{
  "num_attention_heads": 6,
  "norm": "rmsnorm",
  "positions": "rope",
  "qk_norm": false,
  "attn_scale": 0.125,
  "bias": "none",
  "init_std_qkv": 0.0324,
  "init_std_o": 0.0,
  "init_std_down": 0.0,
  "learning_rate": 0.00784,
  "beta1": 0.93,
  "decay_fraction": 0.768,
  "batch_tokens": 32768,
  "doc_mask": true,
  "train_tokens": 182600000
}
MLP neurons of a small language model. Each row is named by its layer, matrix (up: input weights) and neuron, and shows model dimensions 0-255. Each number is 128 + 32 x the weight over its row's rms, rounded and kept within 0 to 255. Numbers have three digits each.
After each neuron's rows, "fires on" lists the tokens most often at its 100 highest values on Wikipedia text that the model never trained on.

L3.up1002:186153173082127131164126105123109133182185098178136142171185115143131148114176165120085104104136105159144168114145168153128115149042100144168115165103139163176160094131151126180121155125170148085118137151092175137153101144175061195160130156114181071087162120140136126148116126163179127097120091120119093137131128156123137073124103196166156098194132134079158127136097107087063158108144104109105108117157151097168199129134155094079103156117140105118147139125159065124116138152080098085116068112123092098130171143114123109211117136155129137119143088130131157120086124145144084171095098107131132143112132174173070148066138130043084128095084151109127112112158133086190167172090158091183140115153158118133184165133058083139149151122171147188150185146148098166076109146136163
fires on: "ig", "r", "at", "ort", ":"

L3.up51:111113136111125159110133122117162127108136129062094124122089102110150147143165113148101107123114183129104147074151153166083114132188154137098111097130104125106100166073120119064095150089193099067181198120129061170073134207107170101157101123143095134143086073147120097148146095101120070098167129114146168084200090138158138109122074093134180091137157122148128113136178053177129118161085204144196179132146157162121143073140127124150145135117098133159093158124117174099134151156152126148176114148162105100121104090157137117112101117084072097123155149172073147114091131164143153153143114115175114106124162146157178126157210122085090158096135139121146151161189129100143169093124113100171145158149150084150187084088149048130135110134169089173129177070106128140120120172124184
fires on: "ign", "n", "ion", "od", "in", " –"

L3.up550:141143114109113120131126148199101150117128081120142156141175213119108099145184133153117102115114093126119123176112029213149125118111067164128102092106137153125150132072128062174131146110105160122148124108142188147097209070065133136172138047124132137116110183100099117132160204081158150136150072134139081163093092093143111143167172187136117118160112122168166176115140136101099145115119176146095168106118129142112146160071142131152067124100157100162061122142120102109068168095121080138092143070101098134095092133164123139095148136058108143083140119189138155120097108153164137086164121100130176163083167119141095164168121168101143121088180132122086098186140110139149113138090076143121142126172125092092177133067125124126157159079166129153085113152140160132128144174139165
fires on: "os", ":", "is", "ort"

L3.up271:131142100118070108094140127153109079100136115091117052138092146139128105088166124135152139169141116117106156118161107124179179171117153129135138158157154129123142097116118102117106142147086123104117074106106133128149092145096101128107100149127108154078161159125097131129142061102095121088086081142130126085148181081135156121143128160149076149121118072116170127138125153185168136132109087185185110078076066137112147086141240133171193048148192128172088156133081064138137125098135138091187050155113150100125150090049182136128164191177124127114128075109144072149093152175150090131070141149091131126125103206155149146103145109087079183074097140143135161125095105088188128160132089107117082136168111140120142159094168131123168111156080135154125118162112124141166087139113096
fires on: "ent", "l", "s", "ol", "en", "ig"

L3.up407:151134151101151131081157146100117131178162075119141147047158192106159121135145143111208089140091123160080109128127081123169124120079115074104108091153106165116132103072136171097104111169103122080131157117096120114182118162120109144136120139126117091091188100152103133087143100110121137165169130120120161202114141129180130119103101139086188059105179091065107165123088149164089176131187093188164123099117133156141204127159115149189091153136121197121154110120118102116162129090156175117160150115110058122136137092146074039157134121159119107149135127109146085139187157150136104089146156119123146141122090099147109126118135063122141108141148116091115145113142212059114077108176170166155127159173152110119140111079117171137157118091106076112176063165150142089116107183160095
fires on: "ver", "t", "st", "ow", "ter", "ing"

L3.up26:114099158116127122105141107100156141177182084135141103115131164087103229097124135134187119133125104073148106102043064089179149088119181117159132090095104133092116119169131106148084139121160112134163130063057155132160155122130102114120114184174099183115137148121058133189123109164112077060113136120112150190125107207135139115095143115123105130222138088110113093067144096121089136135127179132137119106087125068192115158125159105147103130106095098137116166153094098096113153146100181117115076137168143171103157144121158122174131121179096192110122089122124176143143195107103090071166137128061101123102131125139140181134152110131169149085150156116159129077086173121130146093133077138141225124090125126155089098124132102114170119143151099148174110159140091111125136130078149
fires on: "ov", "i", "ion", ":", "ot", "om"

L3.up274:123098138230130077135110187133129111140151147150177118146137109115143194173130186100147135134131119099117123142117140172112190147079139163087132151133139088123132098103096130116129152134155126131131127107093097139089111135120104126086136138155059210109116172132146084155109136128172119109127073121161140154161148077068126121089140130125135143147152126146101099145158112063138159087092141120149135121154089218134134130130120074123160138103118162133171216115101152099095184117109122157186121091099149132146148140132116062206084101119141140095124081208118085161130139127147124140119057122166110106088093117161124223085151126117137108080158138201139162136151103139069154117130072166164102163144089112103146093110109081160136098142101048208120123098078059110117197120133080
fires on: " (", "ot", "ip", "p", ":", "ep"

L3.up526:116107088085106128184120070127109087154099107067131156132150087162123140124146148125181132093157108155146093120134093052130096175127110105135142103058172178184143130142082148112095076174093091139143192112084081155156178116148097143075154150083173154098158089148142176117139119119095104115109121038134149150122090132165128148176096112109127110128127109116120145114135077078106186157140151114111092107083160148089105058139110133140175090169130134090145102191085165184112080203122152133150160127172111085158181118111148088140131140106117129155095116148127126127122193153148117193100147150098087114177090181152170120128109095159153128124095197110150072175130139103098130152118092100185106160191203169105122110116131134078186081121125165169150158144118092117118188123153103
fires on: "ear", "ar", "art", "ul", "y"

L3.up378:091151058218131073084121104150109090208174093131147121183132128106180135153117145132185092167182124111142133079137088122142045209079159144131089129140136172126136086139199165073103133182087137099144129140147146129108118093076103159115077120128127149097151178166119134149113138103139102163127095152079153176109151122149119087078194130195173133137118116170127197129124122138146169213163111140130053152133166100110120123147153100107104106109080167105139116138114153127128144080186153121070120079124133147153139119100137083111182144165116138178098096123067114145094094093149146174119099128089118125132124138168136154133074128148142121099106146139064154118169151157138160111131144048134188102166117144141117157113100143138192114112114162091136070103124121087175117111132072
fires on: "ear", "ar", "er", "ent", "s", "per"

L3.up293:112195156101097149131134124114099127124118089129105139081124102089045127125107160105138160123120216113096153146110158109178107064098074088141113124123090135138153089136120144113142104172154080107104133100051155119177130085089133152104126132118149139098098082111095127128127155117066113175126176116124116083128125103087104114100179134133139160068114114106101155177150114072123160130101126150155162162192164104115150106125106133144105082125125120068134156106123184109128187169134154120138179141170054165113140133141144123137150145151103140101145174122149135135062116208102132038188207073171171116148132155133108122120080147128081147117125132160145139059125155109083150182071226184097168149139071155123130132161122143166137214136123139098176123077127094089170100139116135
fires on: "i", "g", "ter", "ri", "e", "ing"